Weights of a small transformer language model: MLP 1344 SwiGLU, no biases in attention or MLP.
MLP neurons of a small language model. Each row is named by its layer, matrix (down: output weights) and neuron, and shows model dimensions 16-207. Each number is 500 + 50 x the weight over its row's rms, rounded and kept within 0 to 999. Numbers have three digits each. A neuron's up and down rows have the sign that makes its largest values positive.
After each neuron's rows, "fires before" lists the tokens most often just after its 100 highest values on Wikipedia text that the model never trained on. A number after a token or word is its count.

L3.down55:434529435546534552441419489383428546518501420482451483497451452482515512478559510528571550549446493390473491546531470526484567482479578470438561510421543475552555519556518495561497430515520491500467513420484449530548463524488442493492604455421500495511456503484500411471577404518528643467587570557486486514501488444589478543476470457509478429464385578466626503552503450445561440386416488444446489446470496447617550431477561595462544420515478448487533476500613538494537573491412474480528480495454563500531506547571517436496467488308618538462550489565492414473486425494348477493
fires before: "=" 100

L4.down1204:549447406564540511506458382565456442490532465479463598479428548506588511515552505501565583421530432524478580489487530478536400497494529433512479473481444532486497478493461446446453511568470444464449465591553546506393551439480488498539513487464507458416464489535517542585443574445515457498619461526495464512544452548464558472537534535553545488508514513510467514547468508567508528471508551435469503496500620472557486507613533553435475391513502428545525463581433421492488474505514515490407567545473607548607535527533531512458519438479502491582501552471559426512398397469497517412
fires before: " (" 37, ")" 19, " |" 7, "," 5, "s" 5

L3.down140:454439526448482443489515595559410495556497513489488514469538395557475491513544392465513491496532493481499420519477591546366503442471523515435462444498509487467480565425588494558546444506622575501462525449513526460574519477525485582458593516486575501451500562562506503568575477469514572562544475531464531496510449527445416502525534544601464540452495409421567558480373523423471599453547516486434581489463531445566561548513531506542552564515496438531470509451530580489515508577390383442527415462627440488505471530383457534498484459505518480466508493499489465523501482528508480549
fires before: "-" 85, "," 11

L5.down536:430484588403532458500548470528587480468531461462451534534523566500547452521454540407486477432511585494539489529509574497517493424372508496475423471520526505532481449512542545653454556439472576500442428490560479560456544480384476562421488559552463523435557526493604481458535533483498547573530452561513466562506539564567485546447551476448598397441512536450493588525409395529476500464522503431506524547466518523519510479612512499513546436558477520566551482558537524483602576479463541484437477431566488605556390497448503460519504530371467525490514480450533502545561456484567455473
fires before: "|" 43, " to" 9, " in" 8, "." 4

L3.down871:475459557453501542459484481532448516545471481447562518527404490524430537438479522511531609478448482557484619428600461413525605502432494511486547518423531460563585460495448568532521452408544460489486508512478496485584468428505503381525469455456417517427431438572565527560462445468579534454561516576482424484531493520501504439467544470519463458514513548491518515471571489532458508449528441437502444516479510542520558523491545459588489403471493581544479472410488522510514552500419514524438547514429494475457470578433502492521435546357468535502580475504451533489555474545540526536
fires before: "=" 100

L5.down714:493434463555537566516525491567542495479540565462488511541595549482511461506440546426518530486563464528517479515562496445526498501596561556534547507449514554451509448445489509477566510461581528537489410512491578520465470411594482490531554530496504527546481598558522455566528475388503576483553578439440549529562584477580521471453470511505556454436493507437509527573483510510456478416460556421494531501483531594502589571484570442551594544488592558506518593450518482537462603489414429450537446562563494486486495448561498509547472518132543501469483532469501408603515477547525426498
fires before: "=" 82

L4.down286:546481521562570494467492541459519399527534499441436586552485473594628545507567476561420421487500565559506470462491547458562516524553550562547673508525606459528467544529535484514538469536501549499496486476497398416481484468476562533559434494511550495414494495444521489401488507574538484461453536526467501437479476463563543444499437589470440486429443423566513488604481513546514551438499516519487490581458527513630557487422573479416532470411456558507485537477483494509467440465516654447463476575532533516486464437435528464572425513544506455512552514514414554650506510556458565512
fires before: "s" 39, " the" 13, "t" 7, "  " 6

L3.down225:493485519428466457451477521437401534453467570529474567484542556489391515456450574512572456475551485473425560512517468491485484473454488628477504578569489523509504406467435496602548565410554475452522555405522462459548437528554539441590565554546571438555495585479508519400542486482605495534535489473472447551561592485529431570529564532526465511419531473385478435486444448533499433548464478499482515524595547517490430442539358559491511486359481444553485495411470583493486535489501465561590474457466436631466508471526488453419566521531448517471491468517567612505516410394512466532
fires before: "-" 27, "\n" 20, " Final" 4, " Team" 4

L4.down1038:618548410545512539521512542465565560521569399464521464480551543545496410517473562523530462457496489542550419497489483526476499491540474489501476603556486566552486570467489539463502503457490462404530501427566480571554491550608463536585502430484559478541528488536447453592538580536572540554385580462578518485499559504641559544559483609471516433489535501562438476499556399494489521441488504593523538430459489554467584432480453448504545508513402532413554532478477542530593508467568513551525447597490568475577489479474449455420521488489584440449548415614547420560451572530514544529
fires before: " |" 31, "°" 8, "=" 8, ";" 5, "." 4

L5.down685:549462501512531470532565493500488441513432463510505484585528456555511461570536550495417413456559455656445497581438538572491449549553647464554391592469509492464540435433463417484526493540536525511514424440529449460490405514580516595505504427469438492418498485426542520451504536470498495535572510528511553491523510538501564541455571547477508482551549528473534419481506539499565490401466538544520520397529594386458508607494473598458626449518505478541498473577452537488502528417526530538479443472506475504537504486495403544472494450572458462573445515500505524435640498498479470547
fires before: " in" 15, " by" 13, " on" 9, " as" 8, " with" 6, " from" 6

L3.down961:518434516550561524515496491480521430545449472521489544515500535445567585530534524578516473508520555450460498482440560470507510478533472416460454498482506527503498435483538463537510494451413506432499446463556563459440495525564476616506451503458512462449550453507540470551523597526558590545446621480468408519476585528569601508576440455515494513540445565508537478494564499457472442388563453462547495399550467465498391456476535528487575529517503491475495515516428487480455538601547459570462469444382538462499384467511482521542485485502508520576452441618445465503443500551475412544
fires before: "=" 95

L5.down883:551590564508580501642515620468497533500556492460459439572478498445423494509504528507437523593516488536614545562595488496456498557408488506445454469497556546409545462427476419472496543395511490427464434523493520531500523537568462500524494499476470527491479574555449522408501508492408453591412438506505539514451425547423560567466550574521491409437467510539421568525512415498539468455464502403490463411545519503510571616473459523461512517452458521361501456542492549534431524497567450481557383453603485579524510548533504537454454482278543497480473426489481465474480420470492545444
fires before: "=" 97

L5.down236:515588453488550434519457486457506518467534448460503481503437474536467491464503459439547522470462462458413489450508465489495541502419433424467469559567445490498490528544501471508521521512452490503518410572486559548548512574422577470520531557509447504468487544470512520561528470418398604487498553497537533520478590440517479508582483434462505418538458494520509446446461440512482495460463481470360499508590567547549534455493538526466520440509472537551591545526438543562432521455535442462539502422498495548572489571508527517429378479316468449462484469413489530487390460532505531383
fires before: "=" 71

L3.down505:397503465424502519435511528452525406556473477546456585486524513492626505511442580441490440465483528522526492486491521540477566553485506426505420483496515518493509500452502547539537482509524448530480549459476526473523581494520500553480589440449580479468537380529515531473455605502406517510572539496510486520453469562414465481460564574546508504564544410453506605496569560437535505576541485502554443451541427518560454577429495594531437673427479572484414530504531459495429496512499589504522552562552444511501532506508555441479469530519501391476398559546569460492548350524503508480
fires before: "-" 46, " a" 8, " the" 4

L5.down1255:520533539452563494522514504480446526531408526478560534493518456470495515436387558609494482462495554396473519470451544478523504481360508508570455564582504579474465487506568423537477493435509526473439516538312471568467537437489510586448492528424475496536471442504476485520489465533494489438506506496426515456548454487559507439465496493457456416490445506480530502426514474484486505494516525588480503386518399514535451543475469466477452556494538497529454554511538521515581506440426557540535529499450513486594516476517469499496447550130486572492465472525510473496478475498490450431
fires before: "=" 100

L5.down1155:523469513530501612394553375445535453507556413487508496427484615474478494484491606490514455476483526538554494479468505534497445441432485403521536513429566496508482517542500496463436482478494490622466505456516528574509551517565401453604517551451422569485405505496525425507461538625498526562521554389505534524556500409533410589514426518517475568494553486485539485491467488591453536497504401493572625507392545563521525482505490577500501504452522542580552498424444485447481503463491443505439460481572541597506582519480476439510425567359467476450522580491505457506461443531500424427
fires before: "=" 83, " the" 4

L5.down504:520518563491521540514451449449442545469507492498481476548475425497506499483465470493535479414470482576564407383544493470530618429433406427472446496467447504441451479555484419532543444573564476562490554519487587535469428514516509547554517513435440525497485447550529415567461559560512511497389553464492518563450460441527466544537483491523520492488508481564518461474470506541493505501510532472594551474593544521478506483556489426507399540485497495512469534575561599530546476466422512557467437393560521503415493478547513552589461413427496501413545597437469479526519517528449551459
fires before: " the" 49, " a" 8, " his" 4

L4.down30:487471627508496473396500371456580510559542596490550519436537520513419481476533507599421421499447486538444536469527433395502480448469508430456441522549560487514623446492499453570517573529531425482452486508558454490530475419544487473508512513590465482555521487540415455566535471514500546457489496464379544460562524564480487378443440554465431558533529434528472434423514501532526478470515508527426490515529480564486428505439536467511527555586518510419471501541473556489537429525403462489486436468479562507437510499477551559480532466477500473499442534477560531429460474501454488518
fires before: "\n" 29, "-" 19, " A" 6, " of" 5, "|" 4

L4.down573:482488511462477488503529483492569540423529475531523496571539510470482523424524512551504417504489452413591550513413528519502479507460482493454560521417444466495473524526506442460455528478452457501512498515550646589528483490528500541513548496475515532502521494496499470533475539508422444549459470456536485569485500534518559536466479485541551538503428454536454399550517545489461467502589397440456501538429502572538516431436455514504476459510605548441535519425620527485408532569595456466455449512475446504552541443441505470565508383191507493515480650392509474469465454439485514423
fires before: "=" 100

L3.down158:474502506481552453521540532496497457535450489492414483497516510516496408501483463474511430511492440549444436484458517597442507484533518502501544551527562501532570480509468466491565455535507439518527546565572418536515462503437472503560523523489433397454533577509584474526477513405535457559632491475507508484579458578534483404570431508493518531546523500495501507526478436511521466406482463601554599508538501507510601562580608575456534521476491517475484499536460509459528451543539532496493478516504460455488401416487515513446493469513490467491463388478485441441458536596474577528
fires before: "-" 48, " of" 15, "|" 5, " on" 4

L3.down1068:507616485516565541485507595452460518521426517517539442523481428553541575481464473537545479376457477540581550390509466531520455431493410455436540450521507485515431599497485418531553517538562501437549451576481501411473441492594443506513484571541505477514478438486529511527548521564540497512463482528672545557540520484594439416449504467577485426467451532527481486513511474559482426525443436560518501508424464503442579412485411381417553519383524403480528469478560529486510559547596497502539490557510505506525591477510583418479516523568529567464467374497539467535515481458484460552
fires before: "=" 78, " |" 8, ";" 8

L4.down762:515536546450507619524397518497569439490461476531493426498474512486357498573485464523497499532532532498619482504545515593441356463410463509425487584419501439537518476494491410508487375497443521542502472491503505461631535522495528479453549468392439524577517438468573555511576458410467539483375544522555492574474350405480514516492582545502450475516495584532476454526430505400601588409512508509439520516493438392478514514473441412483539426454382587462511479405363443521609472537440547514501470469538549490435487537486531513499452585271494515486450496496471474514529445563445505533
fires before: "\n\n" 37, "=" 21, " He" 11, " The" 7

L4.down1213:465541418406445480533459485480491479413534508486533507379468495506511560504478571523499503537540518513570512447540509567488486549440509549563476599502437475495524512381538498490567550477474546511410431439522497543521470542485451432450504515508574530393510441562547491496528475602518514503513484560508430505484536535518551615596529464481501590495530528546587478463489500621543484606412467453514562491600458602480506536487413514524517500524414472463516478464420499484459448483482528552431516523515573510458542476551567491424497582374529530507443533580406519491518507540520602483
fires before: "|" 73

L5.down240:517561528437541419499507471545515618522470526515541464557565461492562505486548537479408461546539498460514447548523534461505580497404377614415558463475471532537474475494460498479562509429481460499496504391516527460518417528559528578476493625405484442498475536546476502493556500466443490488533515556467509544428455542532479461436490474484498477447524552509499585493514461542524502503453511513515432513428530465515550464482550535461528556499477429530512563511443574518510545565584541528470397507521490516538552546591484539533470542201547413584521456505536465524479488375502465476
fires before: "=" 100

L4.down959:560387615476514517493511402464487464464541529530534508449494468521502511567506514501597512473549527508454491544535596509467446496442493576502552512532565525469392456443509526482542508574532561501486482501476470448457414542465528551366581534456592484494509525417511505459359518562519460503441473433547501531558476549535521503511535595519562503469489527512569546500526544498444459426506585481431522548525526581516386461433543463504457460434562480538483514479464446573583475457534484470520548592498497593510504422525565540405515504391472617474542472499497419480512460428464540535
fires before: "-" 96, "|" 4

L4.down975:464488385494546436463588561521536415535500492496504463476528524507596598473523471420380422490479464460430591470447477583513534456608555513579499509473535422471511436506451450513616431606493504473461449451427531526559530493488497554517502452516456495464433491404564469522492494488508454497599433630552488482549508487461562437623579435513459451497455451533489461458552505501589550499510438509475608478488441513415482497510477544424482513498518520472494552527503575464463548522439450553546598439425521521485519443461421556481478434458516427543493537484521542390453500527433501438
fires before: " by" 16, " in" 13, " to" 11, " on" 8, " as" 8, " for" 5

L5.down889:512531475589429491421535498477566590497468488574355513495590470440561570597521504505547507428545437486509495453476424541596476525499584514567563616507453468447484559499556505492408506508545443412581562507647482506441497532522452500521541474568485518421484540518478545539475446539469469436524468404433438532580543457474389464552510482513455528576446371556463376531426480560459435485512465495533469472516481441495500469554487493468521507545530470487457488569556522478536493509477447434495447509515476511471460554630595450448508432437471517492574512442458539482474598456510398458
fires before: "," 32, " (" 10, " |" 8, "qu" 8, " size" 5

L3.down135:432493591565524473497485515496543475415587506371519466461446554511472493503482364459398434533464588427539536462565524542534585456526504510516543579478508503575526481468467461413525419486565480549459445607547508503531577418513549542489514457565538549472474597518510527527538448562418506449519504501471575503534502505467445565472550457527536486499566514438451516473468510469584544532459586542459495464464567441592561458553531458510532549473483522475630453529504431506441590595419428559441453504472477419485498480480501489471439527501415466465534479553494543508548499463507623558
fires before: "." 29, "," 14, " in" 9, " and" 7, " to" 6, "s" 5

L5.down663:573444496511527413538591547595537527527516416450517475525449510612439461548513432500530414540486509493512397527578560511538465399407531441487496545482522531477521425468440436525511455523566494555568486514473559519442499517449433568408494475419443444522453515508463493474511494454432527424555532530543522532479562533518420529512586466576442470408596456452493530618444506445596455530519443517513462474459492529457486534486580452601509438539555495483577465590511498449483471470532594510497417423598549524544466595534488514520478482461472497450540605446475532461510539470452434482
fires before: " in" 26, " by" 21, " on" 8, " to" 6, " for" 4

L4.down656:523516547469508574446574433457508491511510557459601527458550547451529578458506602470424558469512483457454481421495493512478483506529566535556498503502480519454497497519483535530549528521503510592462522424496524544502427396491598524534515477540532394411505532446489500418598497532512482491514460621453559485613508415597432512418544503444452544495522514547502515417455559501410455581545570456482549488438586484483504531528563474519506507469515510488531470488449511487469484372433496451421503569466439498482606455508499534471514557511651508523552488594446472456488446416521420528
fires before: " |" 22, ";" 10, "–" 7, "A" 5, "a" 5, " B" 4

L4.down494:517493432586616533524552646457570488463389500487588501521427488450444511513568513528443436464475566525496469560485472467508478529561475452472578445573412482460542491488441456545462529470383495460489523448512497295549429496515549539518457514447518522430427549608513448460474529550478489476400516457483508553395478421411479537514533518480462517566431506398492460431497592495566517481519425508499476441495398473443473598478495452453541568554468448496603542494460526414506523433440632523535487476415445437477556455457487446427483518507504577424478465587456491503403487449384456568
fires before: "=" 65

L5.down923:615420544501587470492464474562485402558534507518449457581495492512426503499484430504542466454504496570495476582423438565574490498397457486462553522644428509434456511565507455570465454492453443431561398555491504554627461466502449517456535537462547542434422422444500543481446554379526640514500538502489445536461431437495487489494541420453457511513572436579502447575511487477537596390546428514442491485515514461475499489565538493482501417497502500482553578562454465576468496561523625473559498542472462429451514466477447437537473511478547405587566504471472522552498431450494507479
fires before: "\n\n" 30, " It" 12, " He" 8, "\n" 4, " The" 4

L5.down143:497475479439517565480558502431498583497523537453516576514496452539418445522546575477512541497451483509383519552513519518395517570552441459506451529545530509462528446404580458427537483549519516447511549476490395565405532415527539448527477539532496446493447484498474384509436564489495455413431454529553547505524435455531496556468410518575656476538521525566503444479468488449397518480497366523503577409514400498488597448465459466566479534551529458471497518580537565566496555430511523483437507474573492477486457550561471413535472549452583433446509515536523521487452503439477541444
fires before: "." 18, " \"" 17, "\n" 17, " Ex" 5, " |" 5

L5.down159:556540425468530447537508508475407493570483537409541478456532486541562484540503647557537497433509497524522600569497526566437457483621593462410470584530489517408519538461493427511480481552525519553505429430547395524536568482467439609488455495529479445430499507514577552439567591482552502551594477461500515517591549582484589413470560384402495517511496583504528509559421454433387453525463431567505551531544442531573532546580476561434484445515455451505572415485520582543529626483519527589475553465533492489490473551469473556478510387490466489514503498506462536489527428468523446447
fires before: " to" 46, "," 8, " with" 8, " the" 4

L3.down850:418507474529458543566469530521497554598529486485418437431438568483567506515573458485521475523553460525535456512535558538430407488505491526488540561569552546552519461474454391512564525474448495512493443449494448426458574528481518581523584443601458461386492522474540480503467519507529536481556510460419467460464499473559370595468504535548497497581480450595470477501545543462406541563524498497558488562525419393489571488525487492494490428559508422497542465510524482513482451498499490546516488534546498505522473498421496468513510531696498414520542537455511548436585488492568461465
fires before: "=" 67, "born" 4

L5.down1321:496533518515525401497500611479491510482535535434609466456472497551472500581481575530511498493435484511519554450414496446514568508513511479532513516558523553596498523427574560584477560536558577507568436529472585578478550459528538524398543539443487516444483450537500611502525434532480484504568468577519512479559545501445464526489392521523503453428470478514488468439380587483462427382477419520517580531505489385548507494423503561502504498551489562525420476544570462461517523458474527509505506414527484518442477446456427430417461459210492545512469515619558505492482519479365521602
fires before: "=" 100

L5.down921:506606456495484396545539517391540415490494485545467477433533476541489548517496563542490488596549430498549483506522649524461532588524495456487465466552506432537538481617407517487434440483529447360521562481564562567509479536461510443513518493519552421450431474535566471414507447477452572530542566437502483465492536453470553532498557519476514557537452463492487581496478514479522425508426561516610468403520596423519589485506500478468580541523496541455479480476544404461473422464519524427480464507509469484564499520518508520499590536632422528535525541481418450421518480520480454507
fires before: " of" 26, "S" 18, " York" 7, " States" 7, "," 5

L5.down518:524556454520505493549518401514550439522460509465459527500556534531482491451620510480498509523541551532519447488650542480494476494487516470429446446493546520527456378520477521416475584338512510567452483580547594549508425468496588547477448498486500553442378434465460559442502507424524538495477433527560571406549413431494484482531506499523590482485449422421472511409482485575591441511516520457497516542534543420645454518494533490418538580468484438586461543499577510513507532538448553469553427529519520450481531430543511544505472492389537551550500493542533568465471555456542507442
fires before: "=" 93

L3.down650:501577555478513558580490525473427487503542469515574533517516518517547426518458562481450424486533554440516631432580458476563473499551482496558475594491541413637523491500518458478527587501527450527460545522472531515520511578433471532440553555468457557493562444572484542468442485525493513541484473617525461537443455588527491536551425545546522482477503498441482449424502498525470541496488442562478512530372483532510487360510415463515559565542458533494446490552512491482436471439498487481551560564572473535476548507465547562459492533606576558424520511498480466522421508557449491528
fires before: " |" 63, "ly" 6, "'" 6

L5.down424:545526486540521463436526534478514517546445536519532504525499444486464580508596509454543531573535556427453505485543503381420522417535484434517534544562479560525452519476456497448573522505454517485505409459470525411516483452592525477500454411506551417530565466508477456505545495454433503471498398600438491543462548493472480489487454543527549533432482409513439458539423534571504562497474404490586488541518497527598521540400527474465491505503537525532501489489484524536500501523521490447487537529498537464429435489419539498494541491121496382483427476566527512484447485503364458504
fires before: "=" 100

L5.down840:600543440431538503555472438518527467482503452572522456447495430512495370383522535520467532407568455458532505546463558592500409438564547485534438440386589501468470548493482549474465472496427348499476417478486507462499478575492493454508497390580538560507447586513595485570437539559442544475601500623464504502510477459580548508541498423472550481589451496476452451465414456579564462524469450438524514538521447448485497484551502512543470466471557491511397416488483625469580403489536499506615409538499531596501473453506520489507557517436487432602458493580540353463537476471463585579
fires before: "|" 76

L5.down720:474559451508478496421544500531529589495534463468519500500498558512412447438476581479530551491442508522523538497615516540482426583411489499508526510350519499511538504517508508537514551575439472560519523584498409464481511506473447514555482422528488560563434522457418468454555464506504532395501438434498417463512597511412461511487544549466464519462606497479505529503409510512432483552530505432503467589526494481459524559570472527448437505554635441499515499480563559570584438443482451544527509455434529445550548489529547575512470491406457571574418486532548557547433461462502499461
fires before: " |" 65

L5.down241:483470489560599543527508529450541494550507508486421539485540528502503443512541436468488412545618499491450510530495564524451483482576511566452599540483441496505469447509557422546524562532545548553563481582422426377487434465536552540439448541496488495460509524445510488514544393428484515499495530471536527465469525473464499526489488559519441519556503463512577566517499526593545615488469530502472529477412474531542525487503589576611532507537581483489529458466496481601482496479483532391582541529570488416482443565448390455503566464551580469577448562455572433480508548456534418467
fires before: "," 32, "." 14, " |" 9, " (" 7

L5.down937:558519573577528415528538486554539480507514512543509607473435497572598528512558499543488436495508531490443516523511473472438538409542506417532566440505480535521501543401472448515464552597560423635489510319426466508637449494475451509534441456438410555467453538476544582588401423608568436459531529489502557469586471519485585409405411532482559544552420493515538462461482445508488466549440507468493474492502463595429432473462556594449494501545522438501473483447540430497523530496465481488481542487475454553533411522468516470465450615533455493517458474498465444478503468537416641541
fires before: "|" 50, "lor" 8

L3.down870:481422541477480474458562427455549523532425431503506557444404430510668481556554512503485491520563495533488530446529550465532547486432454475584484518492473399498531524587418409451543559472519529463507525499534479544551494519517567554450499477568501480462515470558471470465501473618579505553461433511608500501536534565446462551451498493481527529534538595538544585519458518562417536527533503511477544536493609499483463538585411504494475458426510510547508537533602440504640512522471287439523500394551568498507420517373542439472508575504546559455508585461543462565498449482485469488
fires before: "|" 97

L4.down946:562430509500452528479544444448533395448435424466504477581445516548529581515487509466559462564546527518413524501489539452454547510484471496433486492495479493419456504480454560463508484410515527557528485530507486604461485471443509523580646519515433449561479468460412410466543517523546544525558587486618541550448438462506514508514413609474501436497516515492447490523545522566482660506507452537517595420498424525483440523542416551444458482463500534501432583502499453469457521477439376474463479458486530431561486574529500531462472397409535474511496524501527469545530410509567484469
fires before: "=" 58, " the" 8

L5.down1002:510595495540562513498403466498463542540539486525556567386550458617477600451418494500550492533595490452416459469480526459573456559457476505523470515493522478575499494455464551523440493493550566491583439498454518566578416453540539457593502440514388564466391550453551478388523475478545686454566567502584432512520528573599578515529490445482444543583488470559494516462510417384503486476474504444434439461444572499549507575493601468508460470520552554561431544553490481508557599498442475427473528524529477545460445577393496520429501424350534521566532554530472486505560479507563499537
fires before: "=" 98

L4.down498:482573466530492532483407570573546554593381423479418502419434476450504506540591553564473464471520507517506518421480459445596513505581512524476520622504603451472600446554500453517456516473471537434569481429531518424539531477380554620485542510580527487493493514515494594553485535539478475484512512581489470498521614501566528471450436539533463473517512539436482499501607499461538556517486518502514497517478432492488513605553527461526442557534540482366446474502574524472607462532610583602473490524585435426529534541521504481532458548609564489479561516507528468467476534523517485480
fires before: "=" 97

L3.down1022:450469514517555489501451470543492462476498451646521399595502477497485474492511575492551565567486565464469459554439429507478483474452506466473521492467435513474451511526506442478509502508480500482458494603516442458554597496457553483469558459426469517545482355582574562488436605480535417458465384592508504543507431469591553492521495488439391516481508476536509510614450536528554454454613452536499535453464501421507593512536501475524435443494558548428472486582448471483465470484506463540504533519530496402404463492469474540456498539348481549506583532500515534552441507583480553543
fires before: "\n\n" 37, " The" 10, " He" 5, " In" 4

L4.down571:523492523574589579424488461575463491578462495486492567544436491443444507471459449462485466519497425502506510444587434487587541448536507492490411609515522494553578577561469529447522460519445474497547453475456496470484511499497560516560524436481607499497528619495562398470529506559543505492490540491541514470499551544582515372507497470434447434529539554556438501436458436506517592397539492499495477491372426491539464524394566518466554504472544483493520495522474469509505528511537419512462420597477515468455429499493525522511537563633527435536553506506574497470503547523433494480
fires before: "," 51, "." 5

L5.down1126:500523491498507523547580447460474500603485543422532525521578493430606478495513460507523500420469479467454532528443424566503467483552380587620471436501537443521500520498593482496452463515501471546523495449508477559492527500442571538536488517671493441511547443505501568516545466536523501502484560511477465582520547518458521543493570514481519446485567477451431526533521497431423518546456512497546499515523440539436488481575440486542357542527535515491433546461477550466440493542537447467520527408472486581473568558578470483491517484472480452537523513494462560564585446449509610554
fires before: " to" 65, " the" 5

L3.down446:537416512454485455529540467440531421468513487506522449519506562484494522551471465419459537515549469412528434408586489584481554563412410435494519588570528427476480483467441506522538474465423483419413552579466545582492496520442559523484616543529556523472417548535555506428492383509495525588558438525515429594429522483441450513504468603537561454497566443544562533485586475532577439517459459484563489591447456383489507465503490477476530544472493433506491568527426465542503443508425449453519457529494467373578474487509580509502462473489573499412503452400450490487462610511521499476
fires before: " |" 67

L4.down284:512540510526558460548408510480560494443548542517490585570546464509465509484457507544579514520532473512546449545509622417541570547505576505501553439597449491557407501613493514502529499497597489532500504545570520526537454420530610475493449537428510469439526572379554487555498512520564484466541548486497506496483535603522472564476491542440523486466471500617515430521419437494546432591433494544509595619495521446548456548648533496493505495530425500490498593493531533450473565419496508504483533520521536494587549517512455504449537449521518526538405539365474425476453467621463453526
fires before: "|" 56, " the" 6, " of" 4

L4.down482:429463509576413499505515423478468420500491473443518549451532460558530491495481510562527507451437571427447470581385499528541566537474473475496534544554496538554507556467462487497426520554476458546535431500487533358502546482524480483436514404556446516494539514586404493522513491486505463467474450474485469505531530510509566496508415501502555469510457488467438531567544556451523450469517422487510551491490497448530514514489509619504537548538438480472513559502571542511460571494570577507504577395546504538460459502566505539507479459084579468404489481553494474513399555439534499444
fires before: "=" 95

L3.down203:553461443461483513521504426499426453524459556471428462527463475538485419560509429609501467458560513459501486528395446491419436571494431545515371532514466511486535498543488504578494458501445515505545550463584471358445479542485588463432520526400500409546538448468433514515490586432570595461527505443547491616477498526613404518481473501628448445469528550462517466450443477506520478478481463479545502509478450455573484446430508447506472446448579515618479544494493535431478517472468517603571388481552496471611532492556462387514477502665532528517509524527538557524463541530570513578
fires before: "=" 54

L3.down730:432444471515506489513485536536506576585550535510540424463485548496444519551598420490567531532548487608557471503531527493466616547598493478496526466478513477588514497441426535448469476540587457477492587530503559477476594620507500489607491481482434522524511548424580572488569438500485473581546486506428496483492492563369475512529494552483548546466573507479500484536525504517470469512503506542521498493518506506512563448514416589537492508421477497467481500451460524562476589579556492498513517538514499619526479483345546394498597475915476455508516562518480528494479526490596473539
fires before: "-" 66, "\n" 21

L5.down251:534447506478540402424539523517495638457435481449509460467499563506565512559611480499611475485642551426419439514527473506561539534511520507519593588422505584532545542483539485474494515479532436540447490459533522513486631472577445570496458455550526506499470420534488547441475544520527441507551447460554551535507503561498561565427456531582458536488569480529497487546525419498606551593511464529444542534470530509507446489608581480484612478493508522557536501443446397441523546525466518469447519542528495515469529554589487446401545465305592586532510498566540555491454455405454510443
fires before: " |" 48, "–" 11, "." 9

L4.down204:469486474454412443463605497568537523522461575493442465563599500511603512464508574443570566467506511574446450442443506450502497549496498458441501471465532511518439488580392507516444472509444460570456478521525509410507424516496506481481577431574428416510417540465551420527522469382507505478380467474582463584561469415474561454420598526556475415468581479552499431544404510499544472477491580535488544401509482478526546513506606560508440504469592435550556504426566466461500410489445504517462471542505583510492412588566502440511567499440538560525495554566435456456534471478508523371
fires before: " |" 59, " −" 4, "." 4

L5.down82:453419470546515396545530493491437608506637518512555528507446597489578488498484406498429594459609454452517438532449590583500533484572461473537558529405506491494507602481436557478520526535537509565469551461456502531513475500533590500491525501518469400509521549378467526498491436386480440477565433425485438484457450492495516486498500501477457478409480471382536549532541576536547461425534485619400440535526531518503469433558495412472452494510477486457448488476531349514463459565503381510508499488463536366533455502429546507507458518531490483567538451544534532532571510491529482546
fires before: "," 23, "." 18, " on" 5, " to" 5, " in" 4